{"head_dim": 128, "d_mlp": 1024, "bias": "all", "parallel_block": true, "init": "normal", "init_std_qkv": 0.0312, "optimizer": "adamw", "schedule": "wsd", "decay_shape": "linear", "steps": 10859}
MLP neurons of a small language model. Each row is named by its layer, matrix (down: output weights) and neuron, and shows model dimensions 96-223. Each number is 200 + 20 x the weight over its row's rms, rounded and kept within 0 to 999.
After each neuron's rows, "fires before" lists the tokens most often just after its 100 highest values on Wikipedia text that the model never trained on. A number after a token or word is its count.

L5.down79,200,184,193,224,215,195,217,183,220,242,196,211,192,177,211,185,227,210,227,195,203,193,178,209,188,223,224,205,192,226,174,188,224,207,247,187,145,211,200,212,219,198,213,182,201,193,186,194,193,244,174,218,201,157,177,192,236,201,200,227,233,165,209,198,214,163,217,159,206,187,198,218,198,216,253,209,190,188,179,171,210,219,213,211,153,190,180,198,202,205,170,191,220,204,186,179,208,250,206,200,221,214,193,190,224,220,238,205,178,204,165,155,218,195,228,182,180,180,186,200,216,195,213,184,176,211,228,218
fires before: "|" 76

L5.down743,216,168,238,217,201,182,196,188,193,175,207,182,205,219,190,217,214,247,247,179,215,171,209,200,188,248,224,177,187,221,251,191,204,201,199,205,184,202,202,208,197,193,188,186,183,238,209,196,230,176,201,230,224,181,213,237,187,185,189,192,175,195,155,214,185,175,207,177,195,176,186,201,262,188,176,213,184,181,175,198,210,223,218,208,234,212,211,195,211,213,234,190,182,199,215,213,218,222,229,197,225,205,180,213,178,196,214,198,225,197,178,223,211,223,213,209,219,206,188,211,216,168,178,192,159,219,220,152
fires before: " |" 79, "." 5

L5.down926,187,199,208,192,198,181,197,198,170,259,200,177,204,234,229,193,189,225,236,194,222,175,219,228,169,217,197,194,191,269,189,164,210,226,192,188,207,196,199,197,208,194,208,212,178,213,214,210,201,186,205,218,203,223,234,212,189,191,212,192,192,189,209,186,194,171,226,200,179,168,193,208,256,219,187,183,189,176,212,194,186,170,203,215,176,207,175,208,220,212,217,193,211,190,235,245,184,202,183,159,193,161,194,210,205,205,212,210,210,186,213,199,177,227,209,208,215,198,205,192,191,218,197,225,202,239,177,187
fires before: " |" 45, "irm" 5, " (" 5, "ed" 4

L5.down407,193,200,201,210,199,210,211,189,176,167,228,207,202,176,195,198,187,180,201,173,180,206,192,170,180,315,208,175,257,221,206,208,182,230,214,199,199,197,169,189,199,216,185,200,196,208,196,236,206,168,216,185,170,190,198,253,195,196,197,185,206,203,213,235,184,207,196,192,216,220,202,181,206,197,217,196,180,189,179,249,209,214,184,190,174,193,186,213,212,206,178,189,220,202,226,167,225,180,208,204,207,211,190,225,199,199,175,175,222,204,158,236,203,184,215,209,198,175,216,202,217,203,209,164,167,214,185,170
fires before: "|" 95

L6.down774,174,183,209,220,200,239,160,196,214,212,185,212,196,202,184,209,214,234,181,211,239,190,202,203,201,163,175,222,213,183,214,228,216,207,208,173,253,186,185,211,212,189,195,209,185,199,185,173,177,200,165,197,194,216,191,207,218,258,189,216,183,256,176,167,217,234,220,198,205,189,190,203,195,230,192,187,197,187,240,182,193,210,180,204,209,184,204,221,202,230,218,209,203,198,179,214,218,166,191,183,207,232,186,179,236,189,216,223,193,220,184,220,199,181,191,194,184,207,225,216,201,223,227,185,215,178,229,180
fires before: "-" 77, "|" 19

L6.down153,212,186,206,237,210,181,210,195,208,179,216,224,199,186,193,206,188,184,216,194,211,207,173,208,193,220,206,196,219,212,192,242,209,227,233,235,222,163,216,196,243,226,202,211,218,210,201,179,196,192,194,209,204,215,203,216,222,224,209,171,202,232,201,204,196,171,185,182,189,209,183,208,206,208,199,187,164,175,186,198,195,212,189,207,184,176,222,186,216,183,178,194,176,217,215,162,198,209,201,226,220,169,185,207,203,211,195,204,172,213,207,213,222,181,223,175,196,204,185,194,226,205,219,198,210,179,204,152
fires before: " |" 21, "\n" 20, " Ref" 9, "." 7, " Notes" 6, " %" 5

L5.down677,227,209,170,208,227,226,166,204,196,176,187,185,195,208,208,196,217,203,216,202,187,193,198,187,198,262,200,218,197,294,176,201,200,241,214,186,203,186,185,206,211,183,174,184,213,207,190,179,187,196,199,202,199,173,169,172,211,211,240,195,205,215,202,199,215,184,227,186,218,188,173,188,247,210,172,179,204,210,204,223,202,222,220,187,219,181,212,211,174,189,206,186,193,206,194,190,220,231,185,203,188,201,236,156,188,195,179,208,186,191,201,207,188,203,232,206,171,230,191,189,201,219,207,159,213,197,208,204
fires before: "=" 56

L5.down32,214,166,185,164,208,207,192,212,198,207,177,211,194,199,196,183,219,184,260,210,197,209,174,228,225,231,214,235,226,247,220,215,199,210,215,145,207,205,193,207,164,196,190,176,203,218,196,199,193,201,220,186,186,195,193,204,210,201,202,216,173,207,219,226,192,182,219,183,178,198,238,247,189,230,208,191,188,200,173,208,195,205,197,227,200,230,165,224,217,197,207,202,206,203,232,162,184,200,235,198,193,176,209,183,225,231,199,184,216,162,201,195,184,163,201,222,195,175,250,177,204,197,167,193,192,179,189,208
fires before: " |" 34, ":" 9, " /" 7, "=" 6, "." 5

L6.down571,160,179,190,208,184,187,241,170,179,181,180,197,231,208,258,231,204,170,212,183,213,181,242,146,202,216,179,208,193,250,200,182,213,206,204,228,190,215,191,175,222,220,167,191,172,209,221,223,218,158,160,209,215,198,205,198,222,204,203,174,210,211,206,197,183,219,211,222,201,215,215,189,223,212,212,193,202,182,156,202,239,175,188,203,209,203,190,238,206,212,202,192,179,228,205,176,194,204,226,205,198,186,210,212,188,194,232,192,199,264,196,199,199,209,210,193,215,177,204,215,221,213,213,146,180,179,193,194
fires before: ")" 40, "–" 16, "." 6, "-" 4

L5.down473,202,206,211,198,212,207,236,197,177,212,198,176,193,196,201,203,177,197,185,199,226,225,175,168,185,304,171,199,202,288,213,212,220,206,208,215,205,199,185,194,230,188,181,181,206,205,212,207,202,182,204,208,195,221,228,212,228,203,210,194,203,213,184,202,210,197,177,210,230,195,208,184,189,208,188,186,190,214,184,207,232,222,206,181,192,176,204,215,232,193,170,229,173,201,226,186,226,181,223,193,199,180,210,220,200,196,156,195,214,180,221,206,217,206,203,233,176,239,231,180,211,205,184,202,169,214,211,202
fires before: "=" 78

L6.down468,189,150,188,200,211,217,249,208,168,220,224,198,220,229,230,201,177,167,224,207,208,191,191,201,210,209,182,232,192,218,230,190,228,220,221,220,199,206,221,225,194,239,157,190,183,181,229,189,177,202,205,203,200,203,203,186,204,188,202,218,216,205,208,191,190,217,183,198,199,210,203,190,213,232,211,193,206,203,192,238,190,160,192,213,179,230,212,243,193,202,219,208,216,220,206,163,229,180,199,255,220,219,209,182,250,185,168,208,197,179,183,202,195,183,192,214,223,225,209,209,144,246,186,184,206,221,175,219
fires before: "," 49, " (" 9, "." 4

L6.down35,167,231,195,189,216,160,187,211,195,233,187,203,185,227,204,202,211,199,176,203,230,190,229,206,199,165,210,203,219,187,198,220,211,226,172,199,180,219,223,183,203,160,184,241,172,234,173,203,197,211,194,209,178,167,212,211,219,209,206,227,215,226,172,195,216,211,194,188,187,225,208,189,181,167,213,167,183,167,189,151,207,211,197,206,198,186,180,216,213,226,205,203,227,216,212,234,197,167,211,173,154,203,188,154,199,203,206,213,215,209,187,211,212,188,211,206,221,203,246,169,216,223,183,186,247,227,216,167
fires before: "|" 77, "-" 20

L5.down866,180,201,188,235,200,205,158,221,229,204,228,209,197,237,205,231,209,196,178,198,202,189,197,219,230,166,164,237,245,182,210,197,190,218,212,236,205,210,201,226,231,180,216,199,192,194,182,207,180,186,185,181,173,215,194,235,215,248,196,191,179,217,166,213,203,200,242,215,194,195,157,177,149,228,201,178,204,212,219,182,200,207,207,220,203,178,192,203,193,213,196,234,208,190,208,189,204,147,187,162,200,197,192,160,206,185,202,204,181,178,165,201,206,185,182,218,187,192,179,222,206,237,220,173,197,218,200,205
fires before: "-" 75, "\n" 22

L5.down374,204,179,208,204,194,184,202,219,205,157,196,229,184,219,233,193,190,215,199,196,172,223,217,166,207,209,204,184,242,211,185,176,243,189,234,222,206,160,223,221,210,217,192,210,228,204,197,201,192,182,199,183,201,188,212,221,195,143,204,174,148,197,220,180,190,189,184,188,166,206,205,165,208,164,178,222,194,178,188,234,204,188,246,183,210,218,234,224,207,218,173,214,205,220,196,169,218,222,212,181,198,204,205,177,235,209,181,170,204,237,193,190,215,206,209,222,223,185,183,193,218,246,200,189,209,231,209,156
fires before: " |" 38, " (" 20, "." 4, ")" 4

L6.down637,196,201,201,183,230,191,203,195,190,187,180,202,195,188,212,187,213,200,221,193,195,188,219,191,180,305,212,213,180,343,209,186,209,245,209,182,184,222,181,196,208,186,170,218,188,227,195,185,178,196,193,220,219,175,178,164,189,205,222,223,220,181,182,204,217,205,199,191,193,200,211,196,263,189,192,184,217,214,183,204,190,201,188,197,191,188,188,181,194,190,208,202,169,220,197,204,213,225,201,198,201,204,212,165,186,215,182,209,202,214,196,190,195,191,208,200,186,203,216,197,212,202,212,189,195,212,206,216
fires before: "=" 33, "In" 11, "The" 9, "On" 4, "S" 4

L6.down888,237,165,216,195,185,198,199,188,199,181,226,171,208,223,184,210,197,190,207,195,224,180,230,235,190,219,214,218,197,226,180,220,187,217,222,192,224,216,199,205,217,209,167,233,210,235,160,165,179,165,192,203,175,225,229,227,181,198,235,216,207,218,213,214,190,181,229,191,218,229,214,190,209,185,176,184,214,205,174,208,172,196,205,226,207,227,180,211,183,213,227,215,218,195,210,170,229,201,182,203,202,193,225,177,206,199,221,165,200,213,174,197,171,139,178,190,206,207,209,210,146,214,188,194,168,189,184,162
fires before: "=" 25, "\n" 24, "." 22, ")" 14, "\n\n" 11

L6.down548,193,191,172,227,204,220,194,217,220,230,236,225,172,229,241,211,168,186,210,165,184,165,176,169,213,224,180,168,189,178,209,220,186,209,186,241,252,183,221,190,171,190,168,167,196,189,221,217,215,187,188,223,208,210,179,175,193,201,210,207,225,196,236,165,195,223,178,185,211,196,231,220,189,207,231,182,184,151,190,173,212,224,196,173,201,212,212,217,206,216,203,193,203,232,223,184,164,167,203,233,192,220,249,217,238,208,207,218,195,205,188,209,167,190,149,215,228,199,205,217,179,183,197,201,214,197,203,174
fires before: "," 37, ")" 13, " |" 7, " to" 5, "." 5

L5.down893,185,193,231,236,220,215,203,192,192,214,186,198,187,216,245,198,192,197,201,200,181,197,211,216,203,206,188,207,192,196,208,196,176,204,195,182,179,195,214,182,175,193,210,188,209,226,172,213,214,176,219,230,209,184,178,185,197,177,195,218,195,204,205,181,221,161,180,172,212,193,209,192,224,225,220,202,180,202,170,174,195,245,195,241,205,187,184,202,201,167,195,185,200,221,187,169,213,200,185,194,186,189,227,202,169,217,221,184,189,184,177,228,211,179,211,210,199,228,187,176,186,200,209,164,194,242,250,186
fires before: " |" 33, ":" 23, "\n" 9, "|" 5, "," 4, "." 4

L5.down962,220,194,219,237,204,190,229,160,196,218,207,203,173,191,170,174,192,191,178,179,200,209,165,160,212,241,202,159,249,183,181,190,194,207,208,208,222,231,223,199,190,190,203,206,221,174,190,202,191,220,182,162,190,183,189,222,224,208,169,233,217,215,177,222,213,171,206,194,233,193,197,203,236,209,219,228,245,206,190,168,211,212,211,183,166,178,186,211,213,216,210,225,186,217,184,179,235,186,203,191,168,192,199,203,183,219,225,208,222,210,169,207,208,234,213,195,177,203,197,200,236,173,199,214,190,177,219,190
fires before: "|" 92

L6.down470,181,210,210,199,221,240,212,204,179,179,180,205,192,188,184,198,198,192,187,207,189,179,194,177,215,174,217,225,241,214,171,186,219,202,188,221,229,179,201,200,193,181,228,170,228,208,187,184,190,236,213,171,157,221,205,194,222,207,213,260,166,245,188,196,191,184,168,201,210,185,181,217,181,182,184,180,186,194,224,164,174,204,193,210,214,221,222,216,194,202,207,207,171,203,209,208,186,184,210,194,205,233,179,197,175,205,226,201,185,225,194,191,203,190,190,194,205,189,236,172,180,206,203,184,218,198,218,226
fires before: "-" 52, "|" 15, " |" 14

L5.down533,207,192,212,199,205,183,243,197,163,178,223,195,204,174,178,217,183,192,186,161,209,193,132,169,201,301,182,225,236,254,222,243,230,191,206,182,223,213,193,200,209,197,194,204,187,192,199,217,218,207,168,160,184,196,215,227,186,199,189,205,221,202,190,220,211,224,177,194,222,207,191,180,204,176,211,238,213,204,188,194,239,232,207,193,192,180,209,190,199,189,181,206,188,225,221,221,224,187,224,181,181,204,195,210,200,216,160,179,220,204,180,213,229,197,187,249,181,197,235,192,213,193,210,177,181,212,212,178
fires before: "|" 97

L6.down123,206,232,220,209,165,195,193,191,241,187,219,205,169,197,172,211,196,190,202,212,186,198,184,188,201,195,166,226,198,222,186,219,197,270,218,179,197,221,203,197,232,223,202,211,170,208,200,203,207,189,194,203,201,199,161,209,209,235,220,182,184,206,183,219,187,193,245,198,206,229,208,188,196,171,205,203,199,159,217,214,205,216,243,215,170,188,182,178,219,183,203,228,197,175,202,213,252,173,218,176,196,182,202,187,224,221,189,200,220,214,182,198,221,175,212,189,181,190,244,221,210,172,229,212,227,185,203,187
fires before: "-" 69, "\n" 5